python train.py --num_key_value_heads=4 --vocab_size=8192 --hidden_act="tanh_gelu" --norm_eps=1e-05 --qk_norm=false --tie_word_embeddings=true --init_std_up=0.0157 --init_std_down=0.00143 --lr_head=0.00714 --warmup_steps=200 --batch_tokens=65536 --max_seq_len=768 --doc_mask=true --max_steps=8091
MLP neurons of a small language model. Each row is named by its layer, matrix (up: input weights) and neuron, and shows model dimensions 240-367. Each number is 128 + 32 x the weight over its row's rms, rounded and kept within 0 to 255.
Before each neuron's rows, "fires on" lists the tokens most often at its 100 highest values on Wikipedia text that the model never trained on; "fires after" lists the tokens most often just before its 100 highest values on Wikipedia text that the model never trained on.

fires on: "|", " |"
fires after: "  ", "-", ";"
L5.up1131 [148 134 146 151  90  98 117 188 101 118 119 107 148 137 149 169 100  68 100 156 106 175 136 162 141 113  87 111 130 127 196 148  64 128 165 168 187  87 136 107 195 146  84 114 116 166 119 205 175 177 125 126 122 156  52 126 150 154 141 112 143 123  90 138 152 131 136 138  89  78  77 148 102 106 136 140 117 148  58 133 130 117 173 161 147 157 125  67 117 170 129 155 169 135 132 129 117 121  92  76  87 122  82 117 145  96  44 203 165 145 158 126 137 205  95 143 137 138 144 170  52 122 166 141 168 112  96 144]

fires on: "|", " War", " footballer", "ut"
fires after: "\n\n", "  ", " World", " comp", " Japanese"
L5.up1335 [112 120 118  98 110 164 145 108 109 121 161 158  96 121  99 173 102  87  45 121 177 148 174 131  88  92 174 117 104 179 198  80 119 126 118 121 104 118 159 126  26 155 119 149 137 150 111 114  97  99 132 156 118 105 114 171 130  78  71 166 113 148 155 163  84 125 148  97 154 137 107 137  91 140 136 157 126 136 163 155 135 140 124 139 104 123 131 130 116 133  44 161 138 137 181  88 113  39  95 200 150 136 133 110 112 136 121 145  69 172 154 185 132  97 153 115 109 149 143 162 126 162 147 124 121 148 176  83]

fires on: "s", "os", "O", "S", "f", "5"
fires after: "-", "'", "/", "–"
L5.up1233 [142 109 128 103 132 133 149 103 153 194 140 109 138 125 125  99 197 124 112 115  86 192 116 125 149  71 150  84  87 104 143 121 112 123 116 164 104  84 167 110 119 111  58 114 135  99  93 157 107  96 100 170 139 166 150 116 161 144 143  91 125 118  99 117 156  76 162 152 118  81 193 124 179 182 134  56  81 119 121 144 168 143 123 109 100 118  60 126 140 106  94 146 157  89 135 101 147 152 106 116 162 108  95 145 168 101 110 178 182 138 117 147 177  61 184 121 114  99  85 187  98 113  66 157 174 105 155  94]

fires on: "|"
fires after: "-", "\n"
L10.up1762 [112  97 117 135 106 118 131 185 104 119 103 177 133 136 131 125 101 121 103 149 111 137 144 102 104 137 217 155  99  90 135 115 150 120  93 148  92 173  81 129 156 135 129 151 114 180 179 185 148 124 131 113 108 123 131 162 116 184 116 131 124 109 129  83 177 150 120  96 184 143  92 113 115 115 122 161  90 150 127 143 131 102 113 191 137  95 116  81  79  87 169 144 110 149 153 104 135 138 127 180 167  99 143 100  86 155 145 151 146  86 135 132 147 180 150  64 119 116 143 106 124  89 144  84 122 146  93 133]

fires on: " In", " in", "In"
fires after: ".", "\n\n"
L10.up618 [146 105 124 146 133  98 140 133 121 203 111 126  81 193  83 146 102 139 146 176 143 137  94 167  87 124 141 114 189 146 139 144 118 142 137 164 137 129 171 162 133 130 104 170 100 113 126 118  88 105 100 123 113 108 165 148  87 138 112  88  98 194  60 114 108  95 145 144  90 106 185 138 106  82  92 142 132 143  52 119 126 107 171 123  84  85 117 131 167  71  85  70 120 164 151  99 150 143 128  93 116 127 176 134 117 130 123 129  56 177 143 134 119 136 152 146 128 220 113 139 128 111 171 219 117 143 131 105]

fires on: "-"
fires after: "-", "|"
L5.up2000 [ 92 154 133 131 155 158 163 140 113 178 106  99 122 132 146 133 142 156 163 149 139 103  77 151 104 154 139 128  51 133 173  85 136 153 141 131 164 117 153 109 133 132  93 161 173 143  77 120 129 130  64 115 109 147 147 164 114 128 128 136 144  88  99 163 120 144  88 130 119 143 154 166 173 129 141 195 151 114 158 101 175 100  54 158 106 155 140  97  86  63 133 132 147 124 105  70 136 194 117 106 111  97 140 124  63 171 115 134  82 154  85 127  75 158 108 134 139  68 164 142 150 112 127 168 140 133 120 146]

fires on: " |", ".", ";", " 0", " 1"
fires after: " |", " 0", " 1", " W"
L5.up1732 [ 96 135 129 159 119  95 119 100 170 175  76 129 115  98 133  94 136 131 118 142 144 143 169 125  54 147 173 108 128 136 150 168 152 174 170 124  88 140 135 204 154 127 163 100 205  91 123 180 144 150 136 104  89 123 142 142 123 121 121 144 156  79  35 135  83 190  94 113 136 123 126 105 147 146 142  87  99  64  93 128 125 150 122 162 122 120 157 121 125  92 114 170 149  98 151 175 122 114 101 161  71 174 145 115 164  79 114 119 140 209 135 146 118  83 176  86 167  95 111  85 145 102  96 212 135 151  77 158]

fires on: "|", "-", " a", " the"
fires after: "  ", "|", "-", " at", " for", " the"
L10.up1955 [146  97 142  82 131 146 172 163 131 131 134 100 149  92 118 138  93 117  94 193  98  70 174 125 111 165  67 141  72 119 155  99 164 154 129 143  83 126 133 141 104 100 130 144 108 114 107 121 174 136 134 133  78 117  89 138  87 137 115 161 151  83 130 131 151 152 189 101  97 121 163 124 146  77 167 111 160 163 179 159 174 121 159 144 156 149 147 158 153  97  72 207 147 119 145 155 118  66 109 152 128  99 109 166 121 119  93 164  90 102 128 204 150 146 169 113 167 116 116 123 136  63 121 127 101 137 114  48]

fires on: "-", "|", " |", " a", " of"
fires after: "|", "-", "\n", "  "
L10.up1835 [127 129  72 146 181 103 208 107 121 131  71  69 164  85  98  78 154 161 119  79 146 140 140 123 156 140 106 113 143 140  65 124 106 112 141 109 161 142 183 136 138 123 113 108 114 126 183  83 101 161  84 178 137  84  58 118 176 171 154  84 194  97 113  77 164 164 129 185  85 141  88 146 174 124 180 163 188 144 147  98 116 101 157 115 135 170  93 137  97 155 103 150 135 132 136 160 138 131 109 148 155 147 191 158 107 114  97 137 141  90 129 150 122  76 111 167 113 132 171 161 187 167 195  84 111  46 123 118]

fires on: " |"
fires after: " 0", " 1", ")", " 2"
L10.up1334 [161 100 114 123 107  84 109 113 144 137 110 121 140 204 149 118 140 113 160  77 132 117 159 142  85 112 145 101 139 118 123 134 161  70 120 154 145 134  70 155 166 198  91  79 149 153 158 124 139 151 135 126  88  99 159  53 134 158 152  49  89 153 121 131 100 144 140 157 156  88 108 121 138 106  88 176  79  85 139 158 128  89  73 182 118 166  80 128 151 179 141 147 142 136 167 172  90 186  72 177  82 119 126 146 160 168  79 119  70 120 156 145 157  89 115  61 143  60  73 111 102  85 152 132 108 162  87 113]

fires on: "–", " |", "-", ";"
fires after: " 1", " 0", " 2", " 3"
L10.up1216 [ 85 119  87 176 112 140 112  79 111 153 150 125 133 188  39 132 191  98 152 168 114 106 101  98 129 139 129  92 130 122  82 111 132 135 120 147 172 101 183 102 107 190  74 141 174 136 104 128 121 107 103 110 140 150 115 133 123 128 122 136 114 121 186 119  81 152 121 156 142 154  95 155 124 184 172  90 172 159 135 138 167  89 179 100 148 179 144 172  62 109 102 135 122 160 112 183  94 162 152 145 108 123 169 123 124 119 132 153  57 129 160  90 162 133  90 148 133 115 153 174 131 120 140 172 126  98 101  89]

fires on: "|", " |", " (", "-", "{"
fires after: "-", "  ", " COVID", " 0"
L10.up1181 [140 149 103 175 159 119 132 159 147 112 201 136 158 126 113  61 144 105  82 102 153  99 126 172 153 120  92 105 110  84  97  52 147 143 112 109 124 145 120 192 109 157  92 131 109 150 168 146  65 137 145 145 103 137 211 126 179 136  93  88 100 118 136  96  70 166  84 138 200  90 114 144 104  98 107 115 106 158 178 106 132 134  42 129  54 131 122 146  63  98 103  96  92 142 116 113 122 150  94 141 131 133  86 161  99 132 112 100 129 141 161 124 145 100 119  81 139 159 104 187 140 152 167 161 152 139 136 151]

fires on: "|", " |", " ."
fires after: "-", "  ", "\n\n", ","
L5.up750 [118  67 115  88 151 122 162 160 173  98 122 154 110 130  67 137  99 119  82  93 181  87 103 178 130 166 150 104 101 106 128  45  43  57  96  94 165 185  99 129 127 101  83 114 155  74 172 109 131  87 165 112 165 109 111 161 175 143 106 113 140  89 120 173 126 126 133 144  73 147  87 126 197  97 182 143 124 107 159 119 138 103  99 132 154 165 112  99  79 184 138 151 148 141 109  98 150 142 105 170 135 124  89 120 114 117  38 199 122 121 182 104 134 135 129  94  87  69 128 169  62 153 121 134 172 140 131 129]

fires on: " was", " on", " being", " had", " he"
fires after: " and", ";", " by"
L5.up759 [141 114 150 145 158 130 174 150  95 112 106 145 199 144 109 164 136 171 139  74  67 176 157  67 163 102  87  98 129 192 144 186 127 139 146 110 114  93 131 171 158 130 153 105 113 166 109 145  67 103  88 112 114  99 100 216 201 156  86 138 124 142 151 161 151  69 108 169  97  74 138 164 131 123  91 105 103 123 132  69 131 125  99 145 127  95 154 134 113 149 120 181 115 169 145 125 104 137  87  79 174 126 180  99 147 138 139  72  77  96 135 147  94 136 150 127 121 184 178 129 187 117 171 166 113  72 127 123]

fires on: "|", "-", " |", " of", " a", " 1"
fires after: "-", " |", "–"
L10.up1447 [130 144 120 111 176 124  69 117 121 113 160 128 120 148  89 121 140 144 128  76 126 113  74 154 126 127 135 127 126 116 124  52  77 139 104 133  93  65 165 120 113 127 122  69 168 138 143 134 169 154 161 152 166  80 125 121 126 178 153 199 123 113 133 115 159 129  49 133 111 162 111 185 138 130 117  87 168 133 136  92 130 180  99 154 110  93 107 177  71 171 135 116 136 144  95 148 170 107 109 154 180 119 147 164 136 153  99 111 190 160 113 109 128 119 111 105  99 178 106 131 125 102  99 150 122 183 131 181]

fires on: "|", "\n", " |", " Wa", " Na"
fires after: "-"
L10.up2017 [201  68 150  96 103 148 120 118 206 202 140 110 129 128  81 112 158 122  72 127 162 104 102 128 134 139 122  66 134  64  99  85 149 101 151 131  98 153 166 161 151 137  69 131 116 119  91 207  95 247 129 127 124 126 127 106 127 137 150 106 144  98 126 146 126  88 116 123 162 174 125 102 131  84 146 141 169 125 141  95 123 107 119 141 145 151 100 225 109 174 148 115 154 106  97  48 117  93 129 171 113 127 122  77  64 175 139 136 122 114 167 142 127 169 102  98 157 149 132 170 116 102 152 124 120 123 101 126]

fires on: " 1", " ar"
fires after: " |", " the", ";", "-"
L5.up718 [144 102 129  76 115 152 158 132 103 130 100  62 134 125 113  77 156 163 170 121 122  92 120 116 130 125 163  68 106 163 112 137 173 147 162  87 174 159 183 119 142 114  93 124 130 128  82 140 118 180 163  80 125 153 116 106  66 175 100 164 108 120 123 110  80 114 182 118  85 160 131 142 125 142 163  78 141  90 146 126 126 113  85 118 138  94  45  93  93  90  89 157 142 102 109 105 182 107 124 186  93  88 121 162 100 170 142 158 109 149 163 174 119  59  70 104 154 153 108 114 160 112 157 147 119 175 143 146]

fires on: " same", " one", " next", " over", " that", " each"
fires after: " the", " a", " at", " for", " F"
L10.up1480 [123 170 135 177 118  79  83 128  99 132 103 142 172 147 132 124 129 181 174 157 158 106 177 158 183 128  66 144  78 149 164  99  94 170 108 122 124 153 112 139 132 197 147 129 151 146 211 148 139 119  34 127  88  82 156 115 107  94 161 141 112 146 139 128 137 146  90 112  81 126 141 130 133  71 102  58 169  92 144 157 162 110  85 147 241 133 173 123 156 122 132 172 104 129 121 135 115 111 141  98  84 178 156  79 135  98 110 147 142 133 151  94  88 142 145 132  95 196 117 100 137 137 126  98  71 113 128 158]

fires on: "|", "\n", " |", ",", "="
fires after: "  ", "=", "-", "|", " 1", "\n"
L10.up384 [115 107 161 137 128 163 146  74 129 155 119 163 140  81 131 145  93 147 100 127 154 116 113 120 110 136 179 123 125 143  93 101 132 130 161 156 132 180  78 108  75 130 131 135 206 104 169 163 132 132  84 109 121 133 123 146 123 117 159  91 134  62 114 104 122 130 175 114 117 157 139  66 102 205 143 161  91 106 110 126 132 172 118 151 136  98 155 170 148  89 124 128 109  89  97 103 109  77 141 158  76 102 138 124 143 138 203 163 104 179 162 116  83 119 136 103 139  64 123  88 121 116 115 130  96 107 125 183]